{"positions": "learned", "qk_norm": false, "init": "normal", "init_std_qkv": 0.0395, "lr_mult_down": 1.5, "beta1": 0.9, "decay_shape": "cos", "batch_tokens": 8192, "max_seq_len": 384}
MLP neurons of a small language model. Each row is named by its layer, matrix (up: input weights; down: output weights) and neuron, and shows model dimensions 0-127. Each number is 500 + 25 x the weight over its row's rms, rounded and kept within 0 to 999. Numbers have three digits each.
Before each neuron's rows, "fires on" lists the tokens most often at its 100 highest values on Wikipedia text that the model never trained on.

fires on: "or", "ublic", "inister", " politician", "liament", " President"
L2.up13:486498478495511455511508465524445523489519499476493459469445513466509463495487523526478496485477471544489481496525512510488479498523510484508525515490511468531509487431492507513503507500489484505517476516505530541512526458510518484545509496536468524518554518477473513500489504466495486464473500532459524506486493498501502487503467522506553548512510469505497517516500514503491469549530
L2.down13:534480530470510504511482528496464534545484513513481513515490468470508482463532465498522526509527480458474517467497507489491514520520503470501492493502511487508468547490508472469502445491491480479510484541498478487476508509484498477533474502500518461544477587531454531492453516519496524471498530552545513515511510569466498474498500425530510466508539486522464465488495521450495512511505

fires on: "ll", "z", "ck", "ak", " all", "end"
L2.up583:511515559486499489440485492473482520495484502530528478490574505498533482495501477505538528486502500507485470537494505488495560531425506511541508516516457511511491517492520428499505498480483520477509470516513478518477459533499531446510512506498527496468507488515485500482513481497495481451512531538475510520496512479539492461506479488505518493551503518479528483521490512483455529503499
L2.down583:493507480502509505506551538558497468447467509452544525482449539485525533520493520509479500478487516468491513486507457502503522481506451512486507472486513445500477482518474533505492548474506496509495495516508506497486508472490550518537494511480467493503516460447495505513485489490496516488445571490512518499466475501532520517488462509480464484497500557509515503478518530502506477494518

fires on: "ll", " All", "os", "ad"
L2.up515:525466523531497453473532501531520465465483501478508493513478521490518494510522525495522539491478494508526502504481514477483508529531526462484466482526457494468502462505521492526482529424478534516518462476510525491446501467467471497495491486481514478530472495459492490551510514476496464521525510524527495527465467513496521444511460534445469449512504462474495526504523497438530504537512
L2.down515:521510522513512503548545509509536533536497451487503524476459548524485464495476522499470483489522486506510537524502495484510482533522512550521483484482497521517456515494504506539474476513508496464456493528561519498510494509518499503501536478506495524446482499508501479515533484467472504486505477503572510525498451478513485509461484468464482476485485521504499493488519527514546472529498

fires on: " is", ",", " has", "8", "9", "1"
L5.up571:463484509471528506527466485521498463470547474534512514556486519536548503528524493469472504525491472497537483484497501488536512574521548549488499529521503527493515493506549495473483468519496487485523499476534492505460531531514478512448484533500456464528472496531493498526492496497487516502491462497496509457445465499527491503492482444493523455504499467532553464514501508512536513480487
L5.down571:490511516500489483471516521502515472497467490483517504491494519520540490488504500548513532466499472475471519495520483492469511475488506486504467508506479497524503503501484504563522523491522525515507488521467470472481534467471509516498496520468540490506486473456481526479511503493470529542518506498519519472491489513503524509505486526504485521443496512493548493453535504489516486527468

fires on: " or", " over", " im", " back", " bl", " par"
L5.up411:516492506515491551460490476537517475484512492511484471515511453497496507516468509475531477478479543540503476448483491516457524559443550515516515547528450548532504533515531474504511464511514533492509465514512470480457514455523494501498506533489523470496514436516504511488515514484509458475504488540478470531472503503476506472464475514494504482525482483521497500469447492486510503490523
L5.down411:527469492510481546529496513520538544506467512544491495498465499492512486500474530516494500522552476472490496465535489492502529487449481497495451529492477528483484478480509491458491475527530531517523467463508470486504521492496490466519516559575535518483489538534484501485537478462496470532530522553493491502486485524534506499506459521505542520484552490492522447441494481460491461482490

fires on: " by", " were", "-", ".", " which", "ces"
L7.up379:503491530497499539544546494495498530462501465513493537497531457522486465525504524464494481510457446463507493507513480552501521496497515474508501484531473484531503499464501493545479477497497563534498515482527486488546477489455533527508494491495469475470504518457464458498499486477490477521523473483507498489444513496507520494534502504539502463496499476527508506472433511542498451511503
L7.down379:514494493471488479555501506503500532518497521492481471529480498482509532512519449445502478482500471474497521488514493476543491491490500546467488545484492475493509496474488464486513539526541590473499480481499506515512526512516451506527480543519499501464494527501485538475446530507496514475510507525451507528494475508487496489498493514504462506545500499476522447507491488518505512480519

fires on: "a", "am", " football", "oph", "uman", " sk"
L5.up465:497491491490506516516515487494499518499467511480511478519523508501511523492468502489520451520462473525502537507536531467438532483482489494503503555462509536466473464485459507514481474463474487523546431517490524495562497495482487465532482490519499514515503466491506504513520489523545529524474520527511506508533499541470500547483523514498469484479513527487497522499515496463481502511515
L5.down465:527484500500484496513517469502491491495518519519494530472485542519484521449491495475481513541478476521502515495453502483499485524482492497512476480482444472504524495490511506519516504482516479510478478475539480514525488489514525503541509511515518487511527511533445478507464531501482483504504494467483478470499518520503523472416557498528462533490507438506497508503467487474524536514463

fires on: " g", "or", "y", "G", " and"
L7.up490:483517480502498501516515482489433534496510496492513531535543498544523560500486489533495531503493497490488422496509549510467490537494473528479527488510507499497492517500518441483476495540499537486476488439476544469479499493544511515520494530492490499475511504548505494505477528533493491492509469523520553506494484485474544528479542501503468500502462472492498446490514489525487468497492
L7.down490:522534475501528485475447482527541521518504513489494521502536517479549487515502451540504505490528520476469495502486533461519532482540507488478525509460553481506516456503514500500523505450491575491491455504490505459473527513486486509499512487460512467510497516518464458485533536516507469516514521516524491523527478525454484478493514535484525489494490505511492523490503503491479506501524

fires on: "id", " For", "ever"
L5.up320:546482530522508480505499488536476450521487455494497500504491485444479492463507500506493527473510509543507506465548524507543548551522484502499501506534490518468498491509497438526484516479493483483450517447491524472524525480522496544492525513477499533510511475504529462526477492494504490476514502473496475517451524483462506517522504508507514524502511512567475509505457508518512494506445
L5.down320:508513539493478544525474478479508504528526496501486509573523475453507523539544496485517517491524477510525518495488498490558468482467514517494536489517523491543502502484572470539516484448527541530519452522496518506484464453465497488505471484499479478490499503505520488490460526528469480523491488488499509518495493528518521472494515470468481472499478444473518500492488461473499533530482

fires on: "ly", " which", "or"
L5.up115:501513516500508508527498516463448537529483505487473473455484497554464492489523535494504477473458486502526537471536555490502493503497498532467551472535525489509491530467503453522547502504470513547480508538515485509501506479477496490512497487499462523498536550472446478485499467498514482494491498507497536522478530529499478504474453500535497496486493463496460520511464513474519522499507
L5.down115:490464523547489521515493517476494506503493496540551529462482512469492534498521471469508494467520525473475444502540539482519452520451491494495515487484496479481489505493520506495531482467480447483514494512498476471516527534528496532516493494455519531499497480442513506535475513540529485511541502535531489503524473528503487483490455517481526510521539510485419501476517516518536491523453

fires on: "c", "s", "3", "t", " rele"
L7.up528:516490514491481528489539473513500505510443492510508543541526489477461465533555460532523471489493499492515465463458528499488504477464551545489494482515478503492471497500508509556513517510438531540437496488505496469509505485524487510475488521454488511517529506485481504510542510461529464541492501472544489495509568504539505506510538521519477487516499505471509516458489506493516501511459
L7.down528:473491483528485495479511489485507499515511508506508479492469486534518494501533469511459502515542493507538472495511473494514470512515485507458526494499486509511504470488556507480515481539546525501515451502489493484481488471549457536515505509462496523471477498490488477497525493511523472492486502506525524459509490512484478493471428471454521514544502547493474493478501522546515469426537

fires on: " U", "A", " of", " M", " with", " The"
L7.up496:538499510496531523481498481514509496484505510519504530502476508480545485540515515506549521512519513514503504548461509469459487505488475475510479569473532462499463467468541538539507481503518502452504484516485505516484532464498531485513458484540476486499469485502472494461524508500518507510517510513483488492504507498447475481475530537540465514508490502468500523483502497528474512524474
L7.down496:507533458528509523492483526505481475499494481507460474496487519511500512504493485564466528520507540483476545509474507478488520512516491450500496475493478527485483509465455550457495531471536493468507468474489541504457480533443491509523491478507533512473531506502481559503530496531447444475455526470497465506507558507535488523513506519503487479499516507513517527517455470474537543468540

fires on: "iv", "he", " =", " I"
L2.up492:525482501547538498509477453517504534489465505497468461516455482497491504504546513512491522553522446513496498511476521503532512543525521508463521485487460516462505518477496469506503485531509478501474480500494490502479572466493539495513496510524470493481533509486495481477504467555525498525501506474521519535493549499510516492485517572498519461521477510502475512540497502505514476425485
L2.down492:545489510472490518512532478547480532495531535498503458524522525548490480482495540506534513523475483458497478527427513465516459496494520554497521529483522531492508483515521526480465507503522483488536490456488491520440511473522513482531498462469481449542535452483525503519503510518485450484515509491499510505474501461495520518465494465514465506503476488518482508505512489499497469478510

fires on: " ab", " organ", " \"", " estab", "uro", " former"
L2.up308:422485508449471494537493514529497501514547483490516478453535531526507516482514516455507492553504484492481506479523481478485493469514544522513506494513479473501488495508520493522507517495546509505497506470475507435492500542519482478513468502505529482501496526478486507493476518504497478525527522482526490511462531501485524556460457484475515477518459486497507530542501441517465533503497
L2.down308:522491499458494538469479455483476506520526493488538501519449494488506517490507521450543514498511513534492503472496496459483458531532484495513497482531513537526484525510509479492508510522530538525479480508488501508507501491516514489509476520527486480500515517512465482532497528518532458473488533470505489541442520541498525548471516519487446525465551429524480533436518460526484499463518

fires on: "ip", " David", "rick", "ney", " Bro"
L2.up87:463535479476488506478532476493466522479492498499508519487487535493482480537501517487490513557471500497483450532535489549477475490529510486485497504547494482506528539488524496470508488484473484505503584525512536448487485510512502504498476481525514482519476510479492502502567512495508464520483479476482478500510497496518505467474481541472495473540458495478491507512530487454497497473539
L2.down87:476502490510526485540509519493460484484519488463481533557500501548505481477479464507522476450501504515520496501498506521488497511509517484530496516522461487541468509455446497518513513531489505498502473496530446514485568481510498522488530473496486461514470527486484457487475531514496503532506517476480488505445484533528500538477477479501475478504532460509453506421515523483555506456519

fires on: " re", " g", " two", "im", "em", " three"
L7.up355:531476477465547478524515505465530514497482519556492476477530508521499476538469483530530519514505525489492449494513564444507550528498512491511512513503498483495449520506503518456510476504478477475505474489465506524471489522546496527525470514536561534504487491503543494503506497533481505522478525454501527468459505483471538519501493467470499504487463494545508504503476474482481508524467
L7.down355:512452457508467508485495490513501481503534498545516501543505519535495504504504504501519490509505505514517502500508507461520516526451458501463535504474499489495492499478546493505491522533546480500531492533553521474528456529508506462518469512500490507488488490514487529484453506498480496529433518530535478576504453490509514491464454479440471508520484482518505528462497523450466480493534

fires on: " T", "T", " dis", " sup", " main"
L7.up11:547536499520480493524512478508502509514487519457501459507449501499536465530517546476493520479504500519536509557490504416502520473477499488479529475455511505522471527491488529545480539559486537489492519500497472495448481502545470504492513497505532508514499470499536530519512514509479522527512538520515489517524526527475490519527535480491494494464482460483485501469504557494474495511480
L7.down11:494481504503537483526461472488491493534472532524472481457523491495514503475545471481493538515486475487510505554514496486532528475536530488481545508501488506485474502510501454522419476528527506486502514521503505574473477527495470489477510500517509493519498514517556505462461507495496483505520515517542505501539520549492477461540485512514489492475533486467493533530523537474491513471516

fires on: " an", "l", "un", " tr", "ans", "ill"
L7.up613:508462501513465511492506498471544506481475501500499521518528456465504528502511539506446515484502530497519482479516474556496473507445499500517457474506468503479500477456511507469476467488490516481513472490503527494479508492461475516510541515548526473519532547477545494514482493498463452498556494460496460512465495513522489485523479523471541485465479496501518540543469488501493488521535
L7.down613:525534508506515477535518484476526501520492505467504493554503463480515456462512532470477534550494524496494505502548498473511508474494531500465477519484487478504488462513490473473477443484492491539481497480510495534484511496502491435487483511496474546479552519507448522492527474481513512524499519532516525488505530495504511500521458491516529524516501468475496455494498503508431478536491

fires on: "le", "oll", " born"
L2.up123:514475487512493470474473508549580535486534474535516486487467502493462469530501460510553502486490506505493465500481497528504526515468560510487500491501474460531529495481525495503540524517479456504534517486485497514517535499488498507507476479551555520487509480502483468511497446528499499512512463478482457496482487502478483521523494494493434533513467474504520503512445483483502510485534
L2.down123:488483461492468526512476467514505525514493479510500453486494492520509507510492496507465491513544525472480488499501557478467547514479461515530503517474519496470497493482558486500511474521514507474533541504549514501498498484474499475505565473499473512513500473539489501498471487528558517471520540494528504537538482495496439507517500564515484507474517519476536527485452487458503491486517

fires on: "l", "th"
L2.up11:455450493469497566523495517516522497498537488513497481475492467483535539501475490487519534499506483534504504527479503496471506467537507522543468502529494483562522518504531480478499484495492479474500537524547514522523512503505505486495439517493475511497469522569499490483481482484494448544524533502487498518503492504457461456471533477512533479520532480492486500529507448491457524498491
L2.down11:521484503479490498507520555487493521528491509496499511487496434553497514498507527507487447495522515543492489480505485503473493561487474470546474499549508474447509515510523481486478495522532505494485502509525490503481508520522493499474497421498484484500481486443526505535511549479495499521508484559506448499515479492514508484478467548533507531519548466501474528475503514478462485451539

fires on: " Sp", "ff", "as", " USA", "ople"
L2.up415:511510457479504480478512472450480465477487509504502517544538463493497515498525466448508516482495516490533493505454529501526535499510493551532533458518485496489496545462559512508561500497476472519466447497482479495490521462520467470507493486477509472515479471513486550561478483530474500493522496497480499500495472518459480516479490505507529508491475511497468486568522468489499518482479
L2.down415:539527497481533491542471517502517526479495534520468474510484465471457498516478522466444508508486510518481530482540503516513487488548469520501529489508510542493490510466504496506485515507527474502502483517488514476512464512473508534511541527505498486530490497500527485527522563501540517477498478503449524512526484475513502506472461529485522512507576496519493464457515501514538534509445